Part of a small language model's weights.
Size: width 384, 6 heads of 64, 24.4M parameters.
Training: a variant of Adam for these matrices, 491M tokens, 3743 steps.
MLP neurons of a small language model. Each row is named by its layer, matrix (up: input weights; down: output weights) and neuron, and shows model dimensions 272-367. Each number is 128 + 24 x the weight over its row's rms, rounded and kept within 0 to 255. Numbers have three digits each.
A block is one neuron, or neurons of one layer that tend to fire together. After each block is what it responds to, as a language model described it from the Wikipedia text at the highest values.

L4.up668:137111154136106118130096115161128100128125101114120122122117082085196089122147104131152145108143124135100161124147135112091134141118089144097098073111083143155100122137120091148200127111126147132123153148147135082144130136135089117105117128085099141088159179133151172149100116121131132107
L4.down668:132137111167111109164161127126128129129157153124126106168148165112094138104104137152156159118120106120180108095110123148127108137155143121130101152109110171121118147128109146111110140129147151141110109107130156111112102128156134123148135132171103153128089099139130162097113126136140140160
L4.up947:151135116107071108133146127166116109205108122122111108144130154135115123121165111147149111096093094164153151135137109141120112154120111117092095110149111132131135129108130110067143141122142144168127162112122103138136109103121100086188137114128161112069151186122114183124104149164152113083
L4.down947:156146160114090113143105113082112150119132147149098109062142132105155134163125144151134143154125130106107128151104139147132110146130140141124134141107137156109108098148092176103143179149122142142152123156113147136157123123148117087081174145150106143121092123131202152160141129145136115143
L4.up973:119084112097118154095137101125084159177156134175133124120153172112132108121148121163148142075168125161142154111187135117158159136136113122068140083108129132173121115128121181113158123164148148116113131128175148128115167131128130069132107186123121141135145178129120122159126178161114173110
L4.down973:156162138172101120154117153115143127139096130098119136108107092123174131097110106131060150150118134150088139122127116111113125086152145146141141123147136104145080146111146150093108083134124096148107110099104092091132149099091108135116117171140122144113184102125201136124143103118135122096
L4.up1513:163139118071087150130098101140140127145125151110160088163100135100114099141174114126136142116149117133113163121122107134126143105160115135116128114140109126146104141140134115127138119150154131153084138098142106134116139120147128123122104130120123111104122169121140151111109159139135076125
L4.down1513:120144161137120144128151152105132128092138143112090120146110179105077149138101127136134142158122100127117126165146144114168135133139101126160133140132120131143140119107145137162170140099140140129101120129105128143141125120123098123131138138146117149110161120136165132108090144114116133139
Responds to: Mid-word subword pieces. Short word-internal pieces between a prefix-like start and a suffix in longer words, such as app-rop-riate, comp-ar-able, pre-par-es, procl-am-ation.

L8.up1191:125134101091146137150117104114160103144127148141165129123157129123129147121120109126136123079116123188138101091129070086135132125147092132130133128126092100100094123119133130151128144130097125136100118127112154151124112124190150125160106134121157163109114145127141117138158163144077099106
L8.down1191:154158128151116134126130158144107144129113104119141119156107123092126115070133149122104127115176178139117122138095143143092108125125125117148095171116112167109150116151132131077155144129086153126151112086107132134131109115173146151136101114144164116130121108148139116125099109116186094091
Responds to: Mid-word "ol"/"l" pieces. Word-piece tokens inside a word, mostly "ol", "ar", "el", "l", in split words and names like choc-ol-ate, N-ol-an, tramp-ol-ine.

L9.up63:126166103165151139141109136122143165104088139123069134122143127152106070124121149173100128152126168101121122103148155115173145120127084119090182134129150106143118100105125154142106137129132110120149100137089155130154129150152151148117115149145136102126141117145105106140130140129100125155
L9.down63:100123153122161082146080093127129099111170121116111181133141125078124149084187100107129157161123070108171131114132102110140159116142083177127110150138121103125136162117129109127126163095107109120083115135113137124110104149172115146126140143142117146162103091131127111126137142147124086157
L9.up318:115130142113054132058116145099168135102133107152137139155143140115132070117115171156126141137153071133136074127125136122118138157118097178135099148140155180120103156131087135117084115116186095092135133144094116110141132154142133105168110134154137117139113092088148080155150128098154064140
L9.down318:130121156170111154137133177136106121148139125168104107146128132090091085111121084121101135106128153111131155114153106094171113179189130081140148124106146128116164100109119094151105131126140125105109129121164130146125117070204135133138140114140143158167116147182167142169116120162108148104
L9.up498:143134123094111129117104119125103164120117107115118161113163123177110086122112148170135123154084118117112162113091119176113108109108086137135105143133084152132123183095164160070120076109102140143151137120100142145161149127110109129125141100123114138120110144149099123142110172135095098103
L9.down498:136145170136125091124140112109077114127183155160069117127143162146127136121148121158083111116147118115111117108117117097122149139160117159149084115121122090140148174116153106117115169133128137112099140091091137132113132129157178184147171136108135147147132107125122118099125090090094097112
L9.up573:145129143130101156088117144151105152121151125160088135089161107140111162127118142127091102110148080148160119104117131118145131124117141139120118159128137142131121139149114156100161090098095107089176136148153148160128145088114147137137098155152155122110115115111121152157115203117115110132
L9.down573:162121097125151113152167079095109097147097147112163158135147089121103084114124115132078095080136112087112118153167118120140132142140113176120072151124132135126141171096140077124114141101126116128106141095123131116133130152144141140095126149112124145210113120136120119122133079139090163108
Responds to: Early subword in names. Short word-piece tokens right after a word's first letter or two inside a split proper name, such as K-l-aus, Ah-mad, Er-l-angen, I-kh-shidid.

L4.up206:133100095104133136105114090176141131178124171130108118122131076145144114143125069130155103096141132084144096091138147129165135134124127134141129110113128140175155176078167117134174095138110136136068080129133127131133072137153107141161178127122127134137093146132115122111134146130113134135
L4.down206:144142166155134143136109165126128087101126079122134149116145109098083106116139169134134113139108149158171150161160101116130148098125087134121141137146136122125131124126151155091141091105198090172112119147121103132170173145151125118109116081116106078116135086123122163128153133099181118153
L4.up394:123154108121136073064136127129148121103109123161153157127163117127133155138164107115159103131139122143165139116141161129135114118116126089123077122068144128148166162113122109062135091146120106170170118137120134089161122118183092149139088118149080151156136131138136151116080134147109143099
L4.down394:166118102130118147153147105120143134141125128113148112161122131097154062100098137145107130125115106090125103141135108138127152167113154148172137092149121103112105118134124146109140101083073173126074146129134156113155089169076159113146113119143159148111131116092091134150165121110155112142
L4.up617:162135120085120145119113115140119107134118165160095129140094087123154143096162080100139090138155119103128134128141119052144135146123122160116085133092090146147188107082113095100131108148106103186116137126126147159163139106152106150113115115175111110137125149157144139170109116138112160145
L4.down617:165106147202124150120144150149140118113154091125169150164125170145148129124116141104115150103110161091121124094100095151132159100155109105146188114163156163087147102124145146075166141121128158103057141120131132102107111149113119122123129109089111149135141148140135115148110109124138115112
L4.up840:126133096166119140082134107080146143117102130132142096124149114106112123113122125152138129090109121112167126132149126100159094119136130172121166106101119134118174122087086179110121106163149141178129094150125140102125095114103132189142116121146132135118136155132130137160114113168148112150
L4.down840:117109076125155083133143147177122139171126158161131117145133156094129121102116124128150111167145137121115101136127095144164151130126126119154123109130123105125101151104121084149083134100099141122152124120103121146071110133098117148158129106153101111137131124134149126116154119114145136128
Responds to: Mid-number digits and decimals. Final or inner digits and decimal points inside multi-digit numbers in election vote tables and census/geography stats, e.g. 65,12|2, 31|.0, 69|2 ft.

L8.up198:113167138121124166148126147154167098103118126102112150121094171101141124143147122161149166121125085138148149133138139110105124173157069109125119116112083114128115049123155142164134132180107135125125178103120113141137131130145113093166119112162116069141156117144153151117127121132181140108
L8.down198:138114124157126153151133143094142122148122159155134151103092132109123141117107137122153124130145128162120131124080159082115142143123167112160066118075104151113165115161129120147134131128168156126156129133104154099122167176093155126124147121139094152105144119129119146104144134148131168168
Responds to: Mid-word stems before -ate suffixes. Word-internal fragments of Latinate words that usually continue with -ate, -ated or -ation (penet|r|ate, comp|ar|ative, all|oc|ated), plus leading year digits in table cells and date ranges (1|999).

L9.up712:086133135093159114082157065112134138118140144128121112146121131118134146147139134126097117107150106155141111166147113131159117131123112128111108127140117146171097110107123134104166095133126134135137116114154116128136144125131107158118141127128117100149141120141149109142121134140143145107
L9.down712:138131138184122118103134140170174133163130141156126131130165152134182155135107121119108191132102174111108157104136075160139109112100144095115103135118126136085101115130148156134131099126144150129115107152127091176147147118130089096091133130100120166152165150118086133091144190097146106147
L9.up1180:100164158126148079110116098136128124116128132126118138161144118086142115139082113125150116107124097107099108140155105126099123170114119126112171152071129094128112109130152139127117149143128134133117081125102114133098113131112108155135154167085115169116126150109164115100159126128087115114
L9.down1180:103140132135110149115126158087104136085154097158167137124138112131108109122145092134116129145112096081152170125148088131085140138124123112131128127116117160111141105118123106146102131079114107145143116111129133135074126142110139126082139128121156147119145140138130139146128120176124157128
L9.up1335:104114116194121139140155095140190160131126158122080069167105136066126118097146151169147122118093147131191163102159079102106104142154124156128147117105102131147118114122153149109114117140158100116094138120107110140106165103134130143111116147113130143132142132103162147175118139144145142126
L9.down1335:103150148117116153138180145135167161121139202184136164167135160120141125127145111141092178141115166135151093129165113119143103141133168098111076121140133137126110117135162151140165130160156074130130138153122128164122141059135117130123118111183114152143138124129100134112156210114109136174
L9.up1366:101156108089157089124125075111115189138154124146140115150147168068121141057104165132130113161132142192135168131155110107138118150132133139111118129111071100167131153124153121088106125103147126110155142138136156177135126147122088139170134153132108153123113181149136159117157230162137111150
L9.down1366:121115113169130144142157111148114098093125115158115140111167121121136133114105100106115142169115096146126117129123129126142154088094108103106177134140139125144104099102151115102177136119127131110106129113113134135182132155146164128114141153106139131103172127153090087137147104102119130111
Responds to: Decimal point in numbers. Decimal points inside numbers, mostly in climate tables, census percentages and vote results, e.g. 77.9, 44.6%, 11.4; weaker on mid-number digit pieces and "U." in U.S.

L9.up547:177191125147132129112114162156138125177095127100149094179123136112115113093134146113158133110143124151172152118094178112112150106136138145161122134131158104113115174089163124107144118088127134131090178176173119142110117141122172158134136103125132132118127104136148102111108142084133132133
L9.down547:094148126164130129158112110123149128177124133132114159150130171122137118113132112151113152108122118166097124091120123112078118126116139100116108134121092131139119113110130168110108160151135156118153116111134123150126163151105084129114134109119144099180093122167173099111118128146131162135
L9.up828:122157145168135099124128156157169098135126111113134136132119119145129137147161101153148131115085107137168162121092160114122141163161088150157126111133097143127131154082120151133129121100144104158112133143146138120163124171136138181134122120140148123147079155109142092145172135126106122118
L9.down828:116147128091095146173122095162129085118166126125114121153100089124105097152161137135110141118129123152182147067149178130076123140101135096161121146104087144128143137096109165106136113143176094148146119130099121106128148143136157143143090102152110115109143124118133127096140084129142103080
L9.up965:079129144111102085158122133102189141098088097149089145099120108139134115118121124119153131164137127158168156114083175151114164101111108160105129122106119131129092095087112116128112103125111136129131143152121109124113125112123113166113131128131125127134138148090142115144136130139153142117
L9.down965:133144152151111099109157170156143151108108117150097134144103133143156138128163132136156142109141136165149087160136156160121147130112107094160124074100087155122138125073094151110191122106120124153128085146152131132131133134113150095151102121110126117155147140094115126074159083139155129127
L9.up1518:120139119138119137154164116192108140099125134130125111100133144139141115100127123158157155106094090125146110171126134109081154134123111082131126121145127101112165138084148102156098099141129121137091135122115119151091130107127137121160111104103125106050132139142161079104127113118117128143
L9.down1518:093151107170128124145130106124164135138108158147212133131130120147144120134142150113129140111081140111120129146114143123139114113131129087124092107116134138083147092103067115120157145147096076137147101095144097101127129124124145124125156112113139127123147153155148064162103128150126136129
Responds to: Incomplete word stems. Word stems and mid-word fragments expecting a suffix, e.g. public→ation, procl·am→ation, investig→ations, exam→s, act→ions; also name fragments like Coll·insworth.

L4.up115:123114124144126154086120098144165142125123148144112094138150147084161099131160131165147104153102155113122093099110086117120120105142079150112110122128161165162100136092187138136124141154126109133137123136158138126144111167115099128136117108128185125103113162113132139146139100131108100157
L4.down115:180121157152134100130127135154084135161094099108115137114131089161138152130078150087110105152095116091136169142078170117097142140152124136118176124120111133120182140138133151113096125109139086145134199087106152141142147084129114118149151136103117128093143134132128164113140121122128150115
L4.up293:107091122132109098166135132150093123119099139111136117110151121145175112124179124093084104118126101117158123087157123123137130141111094097105144126112138139104164115136122109114141123105109127147087139088084128069184089116154121116140075123157125104133116111121170122161172152145111128172
L4.down293:119121130123136165086131158163121144098150165156136212153120139123115133099102113167148107089173129125114111170141102131153150112156113126146122116148131128131139099104086131128147119158129130116115138151164133120134158150099129149122130144086120125157145104122104125090154133107146145123
L4.up1241:151112109106139121123128121114126151160126111120135124129136136166138146119093138180144095136129128139155138145131124103132174141110086154114147136116100135122121128149102117131153084114128094116119082149109152064165124143117130106148110127137134107123143140133137130099119120137092143133
L4.down1241:123120106144131111135110137142119152143142135152114152115080089105113159127141137115146167127114155147127128113127107125121117096126146123113173174172126143134102128108155164126118182115133118141099153142123090115101131143162138120139102135081150093084121112129153174169139190117107132112
L4.up1391:108129113149126122104106144100133085116104135111118082123160131162126104118133097115107126165140116116169113121147143120081129159107068157090150117138158104090142094055122143148111089107120124137153123172161149115150111166138099155154120126177135132124158140124100139099115114143141135158
L4.down1391:175138125109111140132156080085107137135127134157139133112126104142086185143107086136139138103128163173158116129102109105166150136159153116153143107132120176116164159155129093088143136163103108119144126099094156169099150129119150139122166140112151104142103104139120142129177117113116113117
Responds to: Mid-word vowel-consonant fragments. Short middle pieces of split words, often a vowel plus consonant like ip, at, ol, el, found in names and places (Le-ip-zig, Minne-ap-olis, She-in).

L8.up53:145134115132170121152142112121162166170080124157084059142125117103159112094072136117121105152130177138175133129145132087106120134099155111108108127099077128128117145104125118094112109136164075157140128093140123143116135142131071140112111133174142117152134131132138115113096167126122142128
L8.down53:104155083099180151120157134123139164129150183126136119140148126092165125094083130122104109138126155116105130087141088120155107112064120114101131111116102109165102134092100106118124114115096124151104120138098134146145138091101060114075128109141080147127151138090123152104185198118155118150
Responds to: Decimal point in numbers. Decimal point right after the integer part of a number, mostly in tables of times, vote percentages, areas, coordinates and temperatures, e.g. 3:49.65, 59.18%, 16.54 km²; occasionally commas or hyphens in numbers.